Part of a small language model's weights.
Size: MLP 1536 GELU, 14.2M parameters.
MLP neurons of a small language model. Each row is named by its layer, matrix (up: input weights) and neuron, and shows model dimensions 272-367. Each number is 128 + 24 x the weight over its row's rms, rounded and kept within 0 to 255. Numbers have three digits each.
A block is one neuron, or neurons of one layer that tend to fire together. After each block is what it responds to, as a language model described it from the Wikipedia text at the highest values.

L5.up287:110133093169156164137128155160138137126126156117150158129150104104143121148139124118142131067150131116079084151105108128110120149140172139117167123145150128170127165142112116132122098121113136128111103139129102160151129112094064121100164177129155180103162139107145112127134116098147151161
L5.up293:141055167196120115127148125100105129174121126142146089147147178103152082131092145145132140130129134120122110200141150053089137135052127111106152138128110170129146117099066134118114112140145100087090127107138136123149135128123135120132192140131178160129170129135153174125113125143105095116
L5.up300:067116107094126140114112121136087179110133105118118126161135116099141117162114153179109118119089099139091095101126097113120133106114157140108186171099154177133104142194123132104149166134127148097110134106133144190118137128123110146114158119144106106184136099153111083131121123127105117111
L5.up413:156113119150169149145146100098113175143129154148115127131134103137139124143153128142142115138133137144168128141152114120146100158114130120151169148098153135087122157115113143124111146127097082086140155110089128126124163140121121160119105154170156122072143145122129124166145127101141173152
L5.up561:151129142134160101086117127186116158091129175144149115131138131151158108146133143157090104116139113123134121100102167120110165154099130118114161139124102155122135130132138123118130102070114104151139109116115115149142173127130111104087125152177127113106105142133160120089118127094154106152
L5.up650:119163163174133174113142092131106137140139127139101104110116113145141118162130143107123106110147099108160137140176090122126106129147122161106164131095082146130115101129108105163150150109163133107127133121130116120126114125097067146098080117121104126138160132156159148166128174140141109159
L5.up667:110127122126132125135156109101117149111148131112110111147149134135134121125104135130096121113117115176097120134111103109140178142083105121129140170120150151150158161143068146095138123144100117095155120128126122124093128110172104131094111116130099136089133145147173091129098111133107156165
L5.up775:125144148139115156137148088121153125109125139148159085136103132121160125120130133122121119119151151137122125126122149127130145107167119137103148134156162134125141199136104088094155176146104153147126106160124176100083132118120110114097113094128145126134164140105184143112154134141061128156
L5.up789:097121113148129097196185095111141155157154149120123160128143132113100134149125152144120124088116124116156126112139081127136149105115126158134156139117143125128108212145087142131146164124148089118133093133134146136139136143165118081134187105130094140157148132137161124125138118121158143120
L5.up805:114115101162165118112131128135106109135141157125152122123133090108138132117153157198111112109154130149126108105148142119171119097119128162147152138137078128193128153164133109141092137105180162139099127144139158114117146092121125109067122119115152135131114138144137154106148111112140096153
L5.up1167:114134113144112123180160122144070133166109122141106102150105151143130094120078137129108145166109127128147102104156128088121127126138125108122186171102113139144122124142086132099123101166144095129143103135112107159136116144126096112144125109134164135119130135121135121111130120111079149140
L5.up1228:126108091117105087161138119152119139077122153116114112134138160114130085121130127140104114129148118131102135144140114112102127122139146114101161151146121140165167182158140084084111160117063159118130091186100137136114114143089115154099127092158165130105151137145098103112130139124145105157
L5.up1243:123105121144143105108147126146135129118144155105117148111117181145137113135137162107091082103155096123162111122126163117141214094119137156147104117148144132147136163134131103094135143154138168075157114111175151121121167162147104101106157148113092148113145111111150114135137116119115137149
L5.up1411:138144128144113113101141102101119160159142124157090122120139132108147141152109147126132107135164144118121145150089117070141120132109137085116144127128163103137099157118052163120121181148122124118174167151110145140100111156137087114124160118131161126104135160174176170084086155137139147116
L5.up1488:098094101105115118151154121128091114135152115154100093145107148146126167183111126169100129108108132158096138137143137138063133167088094128115155141152131128139141149121073137119120165108123145130140087145158132130128144138124129146118141160157133156128155116132160114133128134149107105110
L5.up1494:110139132133121118151179113120121128127132116141124085108081130120133153119153123188126071139096108156107103122132141084128156118134137150118125127103124115120176131100107073125129143113128160087123095144101146135128129138126124144086098119166112143135150176144178106125151147148110122118
Description: Statistical boilerplate tokens. Function words and digits inside census, election-table and infobox statistics, e.g. "of" in "18.3% of all households", final vote-count digits, "(Mountain"; also word-internal pieces like "man" in permanent.

L5.up104:114135102112126139146112076154126147162105127125135107105090102151109140106192124164131138152106173106104117105131094122143107111128122100138151071131103129112117147117128087079145115102116174097081107116132125135099142124098141117098142136186105146167157131123138134111165138137119094151
L5.up428:130132111126107110129138089100147159122107137151165095148101094152168163109098124137123154166132168125081141110140080168096133072143160107136129145123111124136118165144088136110131116083136129135112114100126171118101162111136126095126085133062110134187135123130184108114130164146110149111
L5.up475:144126159115159093143170095131124120147141102158174081152146184118143162143118132132139122098116147148140156103171112112139135125132134087125145147093121134093101152129118108081127148156158149126115083056165119140107115123116144106144131170150095145140152124149114092139197117121101166114
L5.up653:109130112129133120127123135128151174159127121150112116111124075153143130108073151129103136158132122140134135141150116128132129088104129101116146129113148085126138127137115122059093126150104125078123107110088103118143153087126113124102096128144111117143100105155124119140202167130171133116
L5.up666:099092097116190089147137109086133124137129129152111056109096107129138184105160121136108129151133109109143167126134142137103107105124129118165157123091152132128107103133115125109098122105102128158101152113136116183129145178092136138120149127123102126150120113166138068139131159148086126138
L5.up731:159118103114141121130173112148157158130115116128156150149114110160147132147113127136110090136114167167085111115110110129122142103066136109150158124107116132143139114145096141144110159161113135135136154108120131117119137153148141129113145093116101121164135096136121123139125174135124144094
L5.up756:152149132134131142151135116095133173177116122124124065131107079135123118152108136171126103124143152118098162166121119107134111111102156108107123114077127180139104144126109112127143141100096165119118166099101137098140132104140131128132145116116110128142144123127125099090136141130142054172
L5.up840:103120105159122138131104131088104140141098141129093127106133049162141139151120136132098153120126146126124126114139085092103108124106150115148147081146154144134113165096132111094103144092127129108131119088133107154098119096128135124096153154103121113138162123141095104182138145142172103158
L5.up854:169148124129096124149135114116149169143131101136118071119125156112125146147108127112116142147122195114134118155142132133116133098064139083140148105130126110114117108125124136089111149124157193128083098076148142149104137119136139138079128137156126114164077121129148131155155140140142145153
L5.up896:152131144167121077166183122123127150143096102135108086127125127161125120143092135172119114105092134150122124093105117129135141135100132132143137129120149114117127125142128058107164116172131130081120151073126148150095111132100121146117098112165087121106143119164159112105172153151133148140
L5.up945:105097152140115134111140123037140111156143137149106089074140124124091128136128119132127143137089084143127108162148093163193138097106105065135145145073159116141092142131101158070145146145159138148136134106123116128115131124060120137101111113144088130086163136166130091125144166114097138124
L5.up983:154124113128125136154112138143118122108141125150096131127156151140119087123109194140119100132104147150123146179138161127138126148102146094146136111127100088164127121103119137048151194111110141097104118083113113165137091093152120129087102111118092122110154117123162138131194113150117111135
L5.up1164:090139126131088136142152093139094138141120129145128127146124155131146109102086129102114084105127088154119109125126136165127098121106127149144129114151117117119184135125108109099166110144160131114082157157097092131097087104120107134096120082121104128113168088132147118146190133166119146124
L5.up1307:123137138169134117133151176110117183128138108153129096177137124139127139139142096101091104144132138130185154149172130130132169122141113101126105089118130137105120155119094128127132172139116115083102146096158148142097125097154141140119170143096077155116150157149131101121148140159137165149
L5.up1403:153094086168154117107154135108130182126129141179136063122122149098175126119117136158105121143155165164105125160129129135145127133109168121151160118112159106114170170142113130088118097123073144132062099092092133137135170095133129115133075118139119156162113105137085099164139132151164117137
L5.up1516:095147153163140128141122093169147158161094113157105121085080082143131149140119097156113179148126129149074127127149156129128126124142134109147142138127137133139142111140096126093144138176140141074102121132121170120107165123148120143117130127158074161127170107119099133167148171092090118172
Description: Indefinite article "a". The article "a"/"A" opening a noun phrase, strongest at the start of quotations in reviews, e.g. "a slim", "a perfectly", "a desperate".

L2.up1066:117098095108122090142145095142140163125112136127109121153146089107147110144128114184158093110107118131091132108152099133107139129128147098131172137137110115138104152145143124099119120094160138153144114107098145139109140097120141119138107174142092139157158110137111124148125126122121104126
Description: Numeric boilerplate tokens. Words, units and digits right after numbers in templated Wikipedia data text: census percentages (from 18, About), coordinates (°N, °S), table cells and measurements.

L4.up17:115116128143121083117173126148111100116114129111130110098144094113139136107120141145134125130091099169151117115117132137118147119115140094075148122127130112136137134159143052097143142121143183140126085133112121106127162111158118149135119161094146063093152091145115111151131126087131146155
L4.up175:126114129118125170154124103118159125112166144128156128109096125138139072150127127157134104126099086087126118109143136131131155122099160099124150113103115153134087148192163121128127139141146171113145156109117190132114147156120118111109159155137173125140164125145165052078113072096123095107
L4.up453:086169142133153109179113117131151111121141118141139102108120081115115103121103139122138123106078114137134152099162097143127186114097162105139138111113129147131134159133127103107143104126112174071097100135118138120120154135145155128119144166139121154175152097181129136133152122141138115147
L4.up965:152143154157136084175100144078136162109120103084141112116154086156137127110089124149115132137115119137083106132127122106078166099109150074149124092132128122121113131155122132114070143114121130107149110128125177125104134133156137145138144139117108097104183158172130077106106137141139115109
Description: Word-final suffix pieces. Final word-piece that completes a multi-token word, mostly Latin genus endings in taxonomic names like Fusari-um, Saltasaur-us, Pexops-is, also name endings and list punctuation.

L2.up467:150183112154104083135145139130141158125085100143163096082128112163107107146089125145103119108133096137120145128116127128131093107152135107130121125124129161161105130158069121102135144111146209106137148131121146168104174097136121121086115118130109133109150114141082085156147162125123081134
Description: Early word fragments. Second pieces of names and words after an initial capital, as in K-ill-ymoon, K-ou-yate, K-ul-ig, plus 3-r-d, o-z, and the article a after as, of, including.

L4.up697:058092144127143100150137109113117158115149198125130128131106165121136111119104150143111111113166114123115133107169097104112163100134131138118150150163125123094143139139131058111107158134128154144154129097133147138116146135085109140091120110125126126169168146136156129114104162131108136125
L4.up1342:118100115168103096103135110164113134103129135139105158137122099109130111149111129192114118073135136127132117121124102109123161116110181132131076159116127113090121155146093079151152132143115077059125105097098145136100149094161132125091141132126148112100147126168153111148127117110146118133
L4.up1387:134109135158109157147159119104136110143171174158114092125136123102140099146127150154119143129126061154156129146173091105135151095118167116141133163067130136077159120110150110067089141133115114145096091138130099197171114120120122155115145112144127170134135139125106136147112136153063132148
L4.up1430:119112144159126130125165104145151141095135146114129129120102100121136097114122107180170141135124119113120118146106138108088152111122126121124159137110142120103101129144136110105134125137126111094129128155144178133121132110131094140118145139135124082139198104145127074142125117125126127160
Description: Templated stat-table tokens. Mid-phrase tokens in formulaic Wikipedia data text: census demographics (African American, householder, 2020 census), measurement tables (in, °C), and infobox lines.

L4.up388:163139103104124146162125142130155146152105150145163143117115137125140137121166095127131131128117152178112152111101113194104099135178134140113138099129142077144137127134127124125150146102101109083097106120116134098109129098119120122164130131103066175124136136137113123167164142141141127145
L4.up446:133117063157104133176117119140113150154134109132094120126127131153146138142133117134129131166134153098108134098102131124133149066140155100145192098115144108161136164127102151116083138098152170097131125091121106136086129106130130128100126114118105121146178121134120117159141130131152106118
L4.up1148:106110125141117108161180119127121136105100133151114110090118127148168115120090120114123092113055111156122117147127163139113147132111135108135141102116116157117133164132093107085131150098102157110113138098102153117158078108156143112088113124118115130140148127164141125144179175121072184141
L4.up1502:117129168124142176161123153121123148141108151145107069146134129114145109116110126155134113134132148129134120154115169111104173136134153141133208104150154115110133123125117152083154155125104142113150111082095125139113109149098116135132125124085116112142123100150135129114167110132108112167
Description: Indefinite article "a". Fires on the indefinite article "a/A" and on one/another, especially at the start of titles, subtitles or quotes, as in ": A Biography" and "A Republic".

L2.up771:137110134153169128140118133129109130167128130171101092134132113121096144112131120123118137165118135124112120113118114103113128149072137126131121119063149120120131088108102129104095158111140129098112150139134128142115143140154111102122164122100150146124114120184128158131114110111122112104
Description: Word-initial fragment tokens. Short first pieces of a word split into several tokens, right after a space, like t in tactics, tro in troops, under in undergraduate.

L5.up134:136114093157119090214125111114112124100147129155109118128074112163160095119106107181130109139090117124108114113117103103114118123106147130118166136131111138111092130147129140113116157133056131102126111123098152153098115111115135116116117129146131136146109123130143088099123109099131201118
L5.up143:097172121106175118131073084109137102123137144132089165142152104127122145143100175156071145132100157119131139110149145093140158103087128083093151123106144175115110106142141108138109137169135190093094145116145167140137154170125078148082182162126128138107095118110126128069130131101145114131
L5.up365:129115114135147104125146152118125139102120121124121097142140103117143133132090151129192092079103109137080165155132116136139102138079135105118155102128116112132140123164177132110137102145125178122136148144111156153132114130050121091111165169110122116103122115133110085126158099065146164085
L5.up400:084114108167133097112131087172132109122186116152111118136110065115158116148183110116131129104154129134135159078164140116094148125082122122140138125122118128127132132102118117097052131146131114088171098140176126115141169130129117136066133129068098137099138140142120120164116092089136110133
L5.up634:098095115166129096167138137091152102107141101125156104130136160112136106105098142135141088138117142179131120142121158155148138141136121138127124110109112153106117124120136097154104157167102123116154119131080142169130174122088119089151202135132115130134114132137125083135166135119116133103
L5.up738:136124089105152080137144114115134149068123092112100111108118112121152180151151133178108117165124106125098128121143164103115110106084101098168146139078118134164122123180097116102096113112125142136110153108112226138069158166135131110093121124121160107145168146168125122119137128145120165099
L5.up783:104147120133158134158152093065149154106140101133135126098130125159131111147129114182151127161127100168133105145145096105130205132097095100120136097147112122124110116165126111072084101115108158118135134135132178152105156148134126133102110183156137163130103109142136133103144108128146140125
L5.up853:120117121099151130140109120158097147138155143099132131110087079107118146104119141143126118136096126126114119100114168076101136126098141124121129093112107178149100123145135153116043199118111151150128111156105169136139149148174113163097131119093114142099132165121090113127110125053157125123
L5.up934:107136091143123168126117088099090126126136113109093137137104116167131106093107120128157069147082150135139134151115142137142179115120139145137104092096150120112120108136133093109127167183081163118097123096132129128112170147120117133100181114116129129159122133136150109078102133100150108144
L5.up986:128088123153128144140107096111145136145113126137139114131122108123123135095133198145137125155133140140103121162058116061129153102128117125152129099070117159144141107148132106110075158114122145115146128107136187157169153130145099104073175126115125171178136104189137131143171137095135122115
L5.up1005:080122119131138111140145095108153139095188126155145116124113091164108128101113132160128104121092139104113146142115110105154139077108177095155168100080140136126112143169113129081089119144145154115109123143095155123130123114116106152134150141169136132181130111120123124146081175128108112123
L5.up1018:141113068117101105183172127126101125126116146108084116114132103150133123109164153162148078152118154119088136126087107116147125099112162098135147096121111111164119129145115107147115184115143169118136093105100136131113124117129126127126171150130107112157105153146104107136138150099156098101
L5.up1273:124086111112148136131148081124158144096164114135083081095128139105115118130119131159114112152094096174146133141102121130101130086099140099140127103118098095139136100161138122088113182138122129112152115097108140110116089161099129132122170114089137123103134105111134126097146136168119119090
L5.up1338:120128081142183134137158128093158113158129110162144105144145115169162160127104149148150117139129144164113140088059137101153121127147149084115126132113100168116134109138147160130147137106109150096143118165089098149154154152144088181089144154112142123137127157108121071171176187117147124120
L5.up1348:105120146125119084125114122128084130125124107112116114105139126130133156089131078166132147154064128102102149142180107108142140110083087110116148118135104173117130192118095069138130114053113148153127132156112131147109164118101124143111138122122137133114136127138121097149146189121135123107
L5.up1528:151119096153136160142113144137097160110143115149089117159128100128180110142144119140134135136188134119112126108090103142130112168122150118126116154126172119134114113156139102086121140148131110124145144117064137143127144091103115159116176131144130134095177095152131110098174083096131138099
Description: Word-initial letter fragments. Single-letter first pieces of words split into subwords, especially p or P, as in pearlsides, Powell, tree, tanks.